config.toml
n_layer = 10
n_head = 8
head_dim = 64
activation = "gelu"
qk_norm = false
bias = "all"
init = "normal"
init_std_down = 0.0
lr = 0.000735
beta2 = 0.99
train_tokens = 1245000000
MLP neurons of a small language model. Each row is named by its layer, matrix (up: input weights) and neuron, and shows model dimensions 437-500. Each number is 128 + 24 x the weight over its row's rms, rounded and kept within 0 to 255.
A block is one neuron, or neurons of one layer that tend to fire together. After each block is what it responds to, as a language model described it from the Wikipedia text at the highest values.

L6.up32 [145 125 143 121 173  95 144 153 141 124  71 167  51 121 132 140 140 119 102  99 116 128 122 146 129 148 139 122 111 140 131  92 127 124 129 133 143 111 123 110 112  97 159 108 121 149 185  94 131  97 134 111  86 114 141 101 149  90 131 146 152 134 135 176]
L6.up204 [100 103 154 126 130  89 103 126  73 158 118 141  93 114 161  94 149 151  91 137 153 120 136 130 130 160 110 109 100 127 125 143 119 130 146 153 145  97 140 115 117 130 183 142 116 130 116 130 109 145 150 129 137  98 121 112 158 182  98 176 137 172 162 169]
L6.up328 [174 130 142 100 138 119 120 116  68 130 108 123 143 171 118 125 127 156 149 135 157 138 105 117 131 119 120 162 157 155 108  91 141 150  88 134  84 139 113 101 110 136 129 110 158 125 160 116 141 139 101 122 181 159 114 123 159 151 172 114 196 154 156 134]
L6.up338 [142 117 146 138 114 122 149 176 135 151 146 122 125 129 123 100 111 137 141 126 127 154 138  95 120 135 178 108 111 101  72 166 140  92  88 125 138 125 146 119 111  76 101  95 106 166 123 147 134 122 102 111 121 133 194 124 141 161 153  90 158 140 122  96]
L6.up543 [163 110 106 165 104 106  87 176 123 152 111 129 138 123  84 148 134 100 122 133 128 118 134  88  71 140 127 123  79 147 114  80 154 176 146 103 121 130 131 162 114 124 151 113 125 148 120 135 161 125 154 147 146 117  83 119 178 171 118 139 122 138 125 137]
L6.up580 [130 113 127 143  93 111 100 106 122 100 116 136 126 140 110 118  77  98 161  82  84 123 163 121 155 123 167 172 104 146 130  86 106 152 124 124 140 162  93 119 116 101 107 113 120 204 156 105  88  84 121 132 128 124 136 151 133 145 135 116 133 184 123 122]
L6.up586 [148  98 111 137 112 114 128 111 135 148 105 128 102 112  94 106  81 164 157 132  88 144  72 139 139 122 149 140 112 128 129 132  89 121 154 100  93 143 143 141  99 129 110 141 140 145 101 120 116 142 107 126 128  91 133 166 159 125 112 145 188 169 102 129]
L6.up622 [146 104 121  81 141 116 140 122 168 126 131 107 104 160 124 141 121 107 156 127 132 148  99 114 112 103 173 185 134 158 113 126 154 170 147 136  85 149 142 136  83 149  94 166 113 107 131  87 113 134 106 150  77 156 168 117 105 178 118 141 106 125 121  92]
L6.up759 [119 119 152 136 152  85 154  85 127 109 142 133 119 129 158 137 155 145  96 139  76 106  92 155 114 141 108 125 174 107 117 120 136 122 107 153 145 159 158 134 109 167 137 144 142  89  92 152 127 147 134 105 102 128 139 142 175 133 132 158 150 146 112  81]
L6.up860 [140 112  93  70 145  83  92 130 110 125 117 132 103 176 115  85 114 156 149 139 127 115 108 123 120 109 169 155 183 138 142 139 148  99 128 100 195 117  76 162  89 122  99 174 117  98 117 150 125 135  87 113 124 106 125  91 150 141 127 133 155 131 158 122]
L6.up1362 [133 115 158 115 125 120  97 113 127 145 132 127 100 134 106  88 111  83 136 121 134 125 139 134 110 152 148 147 145 127 116 104 134 131 105 138 115 148 147 154 130 116  97 114  95 116 141 109 114  91 103 148 127 112 128 131 107 128 146 107 110  95 157 148]
L6.up1515 [101 132 137 146 172 150 110 137 117 110 116 121 142 178 129 133 133 106 174  69 136 143 133 138 133 153 128 149 129 175 141 112 138 122 138 126 120 146 132 113 111 106 144 126 119 122 113 124 120 136 131 150 140 112  95 114 128 133 153  98 126 110 201  94]
L6.up1549 [153 125 102 125 111 120  86 122 138 118 168 121  93 192 130 112 112 101 161 138 150 102 139 110 119 124 149 128  91 158 105 102  82 127 129 180 123 114 121 161 109 124 148 148  77 103 150 146 119 132 115  95 125 129 101 126 143 105  98 145 144 121 129 145]
L6.up1648 [132 110 123 106 115  93  99 119 112 117 116 142 112  85 165 148 125 168 127 106 101 119 145 142 104 126 154 122 104 152 130 103 125 110 162 154 121  93 113 142 142 125 152  98 140  97  91 184 121 164 145 128 173 107 130 149 129 129 163 171  92 135 134 149]
L6.up1739 [139 114 142 118 149 114 167 159  95 164 143 111 117 123 116 117 131 164 124 135 131  91 137 128 102 140 129 133 120 154 146  67 158 116 116 135 125 125 153 167 115 144 100  91 106 190 142 133 136 154 146  87 101 116  86 129 178 154 136 137 103 133 119 109]
L6.up1947 [112 136 115 196 136  80  92 125 128 112 127 148  68 148 124 136 138 117 135 133 118 127 107  87 138 169 135 127 112 143 132 104 130 128 105 112 169 134 107 185 127 114 105 109 153 124 139 130 145 116 130 161 136 112 118 151 140 124 128 103  89 130 160 130]
Description: Lone letter tokens w/W and f/F that begin a longer word, often after a quote, bracket or hyphen, e.g. "w|arm", "W|elcome", "f|ine", also W for wins or west.

L3.up765 [124 128 116 131  99 145 118 140 124 121 127 121  95 120 140 172 119 133 141  84 103 130 161 108 110 132 144 141  99 138  87 110 114 138 102 104  88 141 118 139 135 102 106 136 112 164 143 131  97 136 133 142 116 133 131 114 105 119 126 142 180 118 179 124]
Description: Auxiliaries, modals and copulas right after a pronoun or noun subject, often before not, such as does, would, is, and from after prevent him.

L3.up54 [131 149 114 155  91 107 120 115 110 150  84 137 102 154 131 106  99 134 142 144  75 166 164  97 127 138 152 113 136 126 152 100 117 111 147 109 161 140 172 108 102 128 111 154 168 142 119 187  98 124 167 156 165 106 151 162 158 130 183 109 151  84 118 132]
Description: Final piece of nouns naming a person's role, job or kinship, such as doct-ors, guitar-ist, nep-hew, transl-ator, Spe-aker, bro-ther, often followed by of or a comma.

L7.up741 [129 141  81 107 128 132 150 121  84 119 105 158 106 139 169 104  73 128 136 131 123 111 165  92 124 108 173 140 114 128  96 129 143 141 120 120 133 118  99 157 105 103 114 124 124 135 120 113 156 111 130 139 102 121 126 131 152  89  78 147 156 117 133 113]
L7.up880 [137  98 125 103 139 128 134 153  95 122  99 143 162 107 140  96  94 170 133  92 117 157 139 121 108 163 128 109 101 133 167 108 131 189 116 141 136 145 115 140  94  98 156 102 141 160 124 137 120 168 111 101 126 141 127 129 158 206 132 117 144 162 121 135]
L7.up1187 [116 115 168  78 119 118 121 102 132 142  71 110 138 108 131 104  93 130 135 175 101 132 137 137 121 135 113 139 117 111  89 129  93 171 173  85 138 135 131 103 106 113 102 131 112 141 101 166 125 118 143 143 135 140 125 115 122 101 128 166 117 136 140 140]
L7.up1803 [159 137 132 120 150 114 163 109 113 108 111 149 105 157 130 127 118 131 134 136 114 100 158  85 122 134 161 117 108 125  76 104 134 136 155  93 138 147 105 104 116 116 125  90  90 142 112 184 110 108  93 148 142 180 188 133 124  83 132 105 145 142  96 105]
Description: Auxiliary verbs (was, be, were, being, have) and adverbs like subsequently or recently that come right before a past participle, mostly in passives ("was directed", "to be offended", "being stepped on").

L7.up26 [100 145 126 120 146 141 133 126 155 147 115  98 157 124 100 118 131  87 112 116 120 114 121 126  81 124 144 125 140 175 143  94 144 174 129 117  88 127 160 185 124 107 124 126  98  97 137 134 130  87 128 124 114 115 133 103 181 120 150 108 153 138 122 113]
L7.up802 [165 143 166 123 165 135 131  97 141 115 125 131 149 125 136 157 131 122 170 100 124 165 133 139 137 105  86 131 130 154 156 153 121 145 150 110 116 149 118 113 120 109  97 139 114  83 129 133 138 129 142 133 148 106 116 169 140  96 108  93 130 147 134  83]
L7.up884 [129 161 137 129 172 125 138  95 131 147 133  87  85 118 113 109 112 147 129 125  99 106 146 130  84 100 128 115 158 129 143 136 117 150 132 145 110 122 161 150 125 126 136 127 116 143 130 127 116 117 120 127 122 142 120 163 160 114 125 127 113 111 115 110]
L7.up1412 [134 123 131 145 163 132 178 116  68 105 136 128 114  70 187 160 157 142 124 106 137 142 101 116 132 161 139 125 132 119 132 160 113 129 147 136 147 122 137 122 130 119 150  72 162 139  79 112  87 100 132 126 129 163 105 145 147 132 140 110 175 171 137 101]
Description: The subject word of a new clause, right before its verb: character or person names and pronouns after a period, comma or conjunction (Joanna, he, Caesar), plus "to"/"not" before verbs.

L3.up56 [123  90 141  93 126  96 130 153  96 108 124 133 137  89 174 105 122 131 148 175 123  84 133 125 122  73 114 124 125 138 112 163 103 165 103 122  73 146 164 153 147  68 189  74 113 182 103 117 117 126 109  95 179 103 147 154 144 100 153 124 144 117 122 124]
Description: Relative pronouns, mostly which and sometimes who, opening a clause right after a comma or noun, as in "Award, which"; also scattered fragments inside codes.

L7.up151 [106 107 130 115 127  79 134 140 130 123 137 128 103 154 110 110  89 137 118 143 117  76 122 129 143 104 137 157  90 133  88  91 131 148 138  84 132 150 123 221 111 130 149 150 171 174 159 130 146 120  95 153 132 105 137 153 175 136 130 136  91 129 118 123]
L7.up376 [170  93  80 138 126  86 109 125 130 137  91  86 133 119 136 154 131  82 111 132 167 124 115 129 111 104 136 134  91 119 111  84 163 100 153 101 134 173 146 125 103 126 100 153 138 131 119 152 143 148 141 144 108 108 138 143 132 149 141 129 129  96 129 117]
L7.up1080 [151 114  93 151 162 100 160  95 127 143 140 123 115 113 118 154 164 126 137 124 108 112  92  77 150 109 156 114 111 176 150 134 108  91  80 127 120 107 128 165 165 155 128 151 110 113 149 146 143 138 116 153 178 100 103 121 134 113 162  89 152 146 127 147]
L7.up1157 [150  79 114 123 157 134 156 153 132 137 120 125 143 146 108 116  97 142 145 152  81  72 104 120  86 129 118 131 136 137 137 121 113 112 101  91 117 134 103 156 134 125 139 156 173 112 132 152  77 104  67 161 113 146 129 122 134 124 155 155 147 117 127 158]
Description: Consonant word pieces, mostly f, c or b, that begin a word or a compound's second element, e.g. Sozial-forschung, Schoen-feld, spac-ecraft, Fincher.

L7.up442 [159  81 157 107 151 113 117 101 130 116 127 100 167 102 126 112  81 132 103  86 121 113 117  73  89 127 187 130 141 141 121 130 152 162 117 135 137 179 113 126 114 136 119  99 124 138 158 175 147 137 127 149 103 120 134 125 190 120 127 164  92 147 118 104]
L7.up646 [175 112 155 108 132 114 127  88 113 118 109 100 131 109 127 111  66 120 144 107 129 161 107  81 115 127 142 136 147 153 127 144 128  92 151 141 142 154 122 111  90 139  95 160 134 146 161 155 120 162 128 113 162 118 114 110 133 103 119  82 127 138 131 102]
L7.up1427 [173  63 146  97 164 142  80 105 142 128 104 133 152 142 107  94  90 148 170  80 137 133 114 141 129 128 176 144 124 114 151 130 160 132 163 123 121 166  77 149 130 129 110 132 138 183 114 127 133 126 127 126 129 121 153 110 114 137 111  92 156 180 130 110]
L7.up1920 [158 100  81 133 132 127 133  98 148 137 134 137 188 110 119  95 122 139 137 141 120 141 143 118 104 128 135 117 130 134 167 158 156 186 176 139 110 131 114 126 143 129 145 130 158 148 145 167 169  76 116 145 117 127 121 120 158 101 128 116 143 122  96 139]
Description: Word pieces of a person's first name, mostly in tables, lists and credits after a pipe, comma or colon, e.g. T-roy, Laur-ie, Greg.

L6.up51 [185 119 110 152 137  73 143 136 120 134 115 129 126 131 152 126 143 153 108 117 113 128 138 164 118 125 187 146 137 125 124 111 128 127 145 131 132 163 142  94  94 140 120  96 137 161 142 110 138 104 131 109 133 130 147 130 153 107 141 134 159 118 132  97]
L6.up58 [176 152 156 158 133 131 140 133 132 146 101 108  88 150 154  76  86 194  97  81 101 121 147 108 145 113  93 127 129 148 127 148 163 176 131 133 177 123 161 130 129 112  95 142 136 155  82 110 132 101 159  96 133  88  98 134 118 157 127 116 141 129 106 101]
L6.up228 [167 102  60 105 133 110 135 143 145 118 118 121  93 175 141 138 116 163 138 135  85 138 109 138 107 136 183 139 172 126 123  90 119 136 123 151 123 124 123 148 148 124 122 104 177 123 151 128 145  97  45 115 116 130 131 158 138  95  99 133 148 126  81 112]
L6.up352 [146 126 114 109 119 117 124 130 141 152 147 133 132 132 136 147 120 116 144 123 157 148 136 109 123 152 168 129 122 155 151 116 119 171 135 120  98 175 140 151 145 121 131 143 151 125 112 169 137  84 144 159 112 155 110 156 129  89 105 128 152 126 146 127]
L6.up368 [161 106 105 143  96  96 157 121 129 134 157 126 156 114 101 112 134 118  97 113 137 125 148 109  93 140 132 156 116 143 109  88 166 156 116 137 164 174 157 147  96 121 148  99 133  82  97 157 107 123 110  86 165 196 140 166 169 131 112 136 119 128 106  97]
L6.up605 [154 125  83 143 155 116 147 151 110 138 116 116  73 135 126 134 114 127  86 132  98 137 117 101 107  73  92  80 112 136 130 137 130 150 131 132 143 144 120 130 134  77 174 129 142 114 122 182 102 107 163 162 120  93 126 105 149 141 128 125 159 122 147 110]
L6.up679 [151 107 115 144 143  56 115 200 114  97 138 129  87  87 124 136 157 137  63 134 129 156 148 147 141 116 172 119 111 140 155 140 131 171  99 124 128 154 123 136 159 126 150 114 138 139 153 164 157 118 129 153 143 180 123 133 144 152 109 145 180 145 155 162]
L6.up730 [136 127 110  73 127 141 160 192 131 120 128 124 126  91 115 121  77 126 131 118 124 165 147  74  74 138 164 150  72 144 101 115 112 158 123  87 146 110 130 128  92 116 116 139 140 145 193 143 128 129 181  81 143 120 130 189 148 155 108 117 163 191 140 109]
L6.up1114 [149 111 163 120 102 123 122 134 111  82 119 109  91 104 127 120 110  92 129 112 137  86 177 150 182 153 136 162  93 110 136 125 136 132 162 121 164 145 112 135 120 134 176 149 106 145 112 149 119  74 138 168  88 138 112 126 180 154 114 119 152 120 149 159]
L6.up1127 [128 158 138 146  83 120 121 124  95 144 112 133  97 112 100 116 132 124 118 105  80 131 120 123 103 114 174 135 132 111 134 179 109 116 110 104 130 144 128 160  87 120 160 102  56 176 116 163 133 124 123 119 125 128 184 171 175 108 102 132 139 126 131 121]
L6.up1152 [147 164 145 133 119  96 110 112 130 133 129 168 129 145 151 122 127 109 136  76 130 127 144 106 133 109 174 143 143 126  95 113 141 159 108 122 117 182 127 111 119 138 119 117 115 118 149 161 128 108 175 114 116 157 112 106 132 133 130 104  87 160 107 115]
L6.up1302 [131 150 128 109 135 117  94 102 165 160 130 122 119  91 116 135 148  89  89 144 161 111 112 121  91 109 198 156 144 135 122  99 140 166 120 121 148 144 108 130 115 135 154 112 105 139 153 141 144 126 117 150 135 127 100 108 122 150 126 120 100 144 120 112]
L6.up1310 [182 167 121 141 124  76 141 162 112 107  75 111 102  50 185 130 120  95 111 105  95  69 148  85 124  96 126 146 131 128 136 134 118 125 146 115 141 132 103 123 115 121 163  98 121 129 134 147 122 137 155 119 115 121  88 113 156 126 133  74 126 150 138 106]
L6.up1327 [137 109 144 141 133 127 157 137 130 166 103 142 107  77 145 124 117 162 133  87 131  76 116 132  96 111 108 139  98  85 123  79 109 164 114 133 142 136 164 126  98 135 176 129 131 144 145 124  90 160  97  94  98 104 134 149 187  99 111 144 131 135 162 121]
L6.up1784 [181 105 131 115 138 116 155  82 141 126  96 132 150  99 118 135 140 134 103  72  91 133 180  74 118 141 148 153  90 137 121  91 167 172 107 167 102 165 111  92 127 126 112 108 146 133 138 121 138 124 147  89 120 185  79 142 142 136 115 128 180 130 122 125]
L6.up1971 [158 106 161 118  96  78 125 122 137 136 137 125 123 105 109 134 113 160 125 167 165 146 162 121  91 136 107 103 117 110  86 134  84 119 144 160 144  99 131 141 140 140 111 133 104 179 146 185 101 103 125  81 101 130  81 118 131 172 121 100 125 157 188 100]
Description: Forms of be (was, were, is, are) or a past participle right after a narrative subject, often passive: was wounded, were defeated, was hit.

L6.up185 [169 136 138 118 147 117 176 146  95 129 117 116 146 156 155 130 109 142 166 110 150 127 145 148  81  98 152 126 133 126 135  99 179 163 140 127 133 125  86 140 146  46 148  62 133  82 170 110 131 118 130 100 135 153  91 146 107  92 104 144 143 118 135 111]
L6.up350 [113 123 133 162 155 131 141 127  91 118 137 101 141 131 141  87 127 155 152  73 126 106 111 124 117  98 144 124 152 127 158 142 121 129 147 146 126 154 122 128 106  71 153  97 119 120 159 127 150 168  97 134 117 162  90 129 136 139 177 107 151 151 200 128]
L6.up756 [137 131 147 127 185 162  97 116 139 129  72  95 140 104 105 109 168 129 107  97  97 116 177 152 126  94 121 119 107 117 121 161 112 120 107 121 120 104 141 172 150  99 121 122 106 160 153  92 128 150 129 141 161  93 108 154 160 112 192 117 141 117 139 122]
L6.up774 [150 102 160 125 121 123 138 136 136 118 136  87 133  80 152 120 123 128 111 112 106 130 180 136 129 124  99 181 138 127 130 145 132 102 145 151 129 144 119 131 107 135 116 132 144  97 179 133  88 147 102 137 154 124  60 186 156 121 165 129 151  96 156 109]
L6.up841 [136  98 147 120 141 151 132 150 118 138 159 104 142 138 117 108 123 155 129 120  85 109 128  98 114 111 153 159 113 154 135 169 155 125 132 133 123 130 162 148 151 131 112 113 125 126 124 142 128 114 105  91 128 133 106 116 128 134 153 111 144  87 134 136]
L6.up1088 [124 106 137 181 146 138 117 102 140 115 130 123 130 138 117 121 126 160 120 146  99  97 157 117 135 139 121 147 123 149 181 166 124 123 122 129 112 115 130 118  92 109  68 102 164 120 151 116 115 132  74 139 161 136  98 131 117 138 117 123 175 152 140 164]
L6.up1104 [ 92 117 103 111 140 144 168 135 118 136 110  99 131 133 130 142 118 133 165 120 122  89 129 127 132 138 121 135  90 108  96 149 123 143 134 170 119 132 123 138 119 121 147 104  98 113 122 110 153 137 105 149 110 131  92 144 159 122 135 139 156 158 123 138]
L6.up1146 [117 148 169 202 144 110 132 103 129 124 117  95  94 104 138  70 145 145  92 130 128 131 143 163 101 136 115 144 138 129 168 136  92 182 137 150 136 146 127 124 124 129 124 174 145 122 129 123 126 144 124 122 109 154  77 140 129 110 136 147 149 149 128 102]
L6.up1326 [120 147 155 154 163 168  85 145  98 143 121 108 152 129 145 137 122 169 169 118 120 121 147 134 131  60 149 159 111 136 127 159 142 171 145 133 137 127 127 149  77  81 121  95 106 141 157  98 123 130 148 169 120 121  80 143 104 117 159 172 105 114 124 166]
L6.up1381 [126 128 121 187 125 117 141 107  81 108  82 117  73 128 195  77 145 141 106 122 101 110  94 172 131 141 118 143 153 140 164 158 113 152 155 132  82 123 148 113 115 130 142 143 141 100 118 122 157 113 118 127 130 172 132 164 117  86 177 123 128 107 136 140]
L6.up1571 [129 109 132 161 149 107 100 130  73 120  95 111 128  80 117  92 152 112 112 148 155 103 114 129 124  97 126 151 149 149 170 105 128 104 152 119 128  81 153  98 131 103 135 130  73 141 161 143 159  95 145 135 124 170  86 118 115 122 140 122 152 170 150 154]
L6.up1668 [147 138 123 133 130 157  79 130 107 156 105  88 120 114  98 137 132 123 160  92 102 160 130 116 159 161  80 148 128 126 150 110 144 141 140  94 123 112 154 107 149 118 125 140 113  98 144 116  85 146 130 119 122 134 151 151 135 118 156 129 193 142 108 134]
L6.up1756 [133  77 100 129 116 152 123 163  79 142 123 118  80 148 165 147 108 120  80 130 128  79 143 137 135 121 128 132 117 132 129  93 125  90 105 159 136 123 134 170 108 112 136 128 105 130  77 140 130 135 154 149 148  73 106 145 148 140 181 186 158 124 144 116]
L6.up1877 [142 127 122 165 125 150  76 140 119 154 113 139 145 147 126 126 134 154 128 145  95 122 136  94 145 136 113 151  99 124 147 156 127 121 103 132 108 119 155 125 106 127 118 132 138 131 129 120  98 147 117 115 122 152 150 133 144 178 140 125 115 174 137 133]
L6.up1913 [151 116 132 171 153 143 120 166  89 160  99 123 173 112 185 162 105  98 141 115 118 135 139 106 124 146 154 163 113  81 169 142 116 102 159 149  76 127  89 129  96 122 143 128  95 109  89 108 134 137 146 114 165 133 130 140 164 120 183 135  77 145 121 140]
L6.up1981 [140 126  82 126 143 111 109 143  86 118 127 131 116 136 146 130  85 106 121 132 129 174 151 148  87 130 113 111 154 128 166 132 139 119 113 138 111 138 125 167 149 100 146  97 165 129 154 135 135  97 192 102 141 141 144 147 101 129 113 107 115 138 119 131]
Description: Relative pronouns which, that, who opening a clause about a preceding noun, e.g. "the 2011 protests, which", "an outbreak that occurred".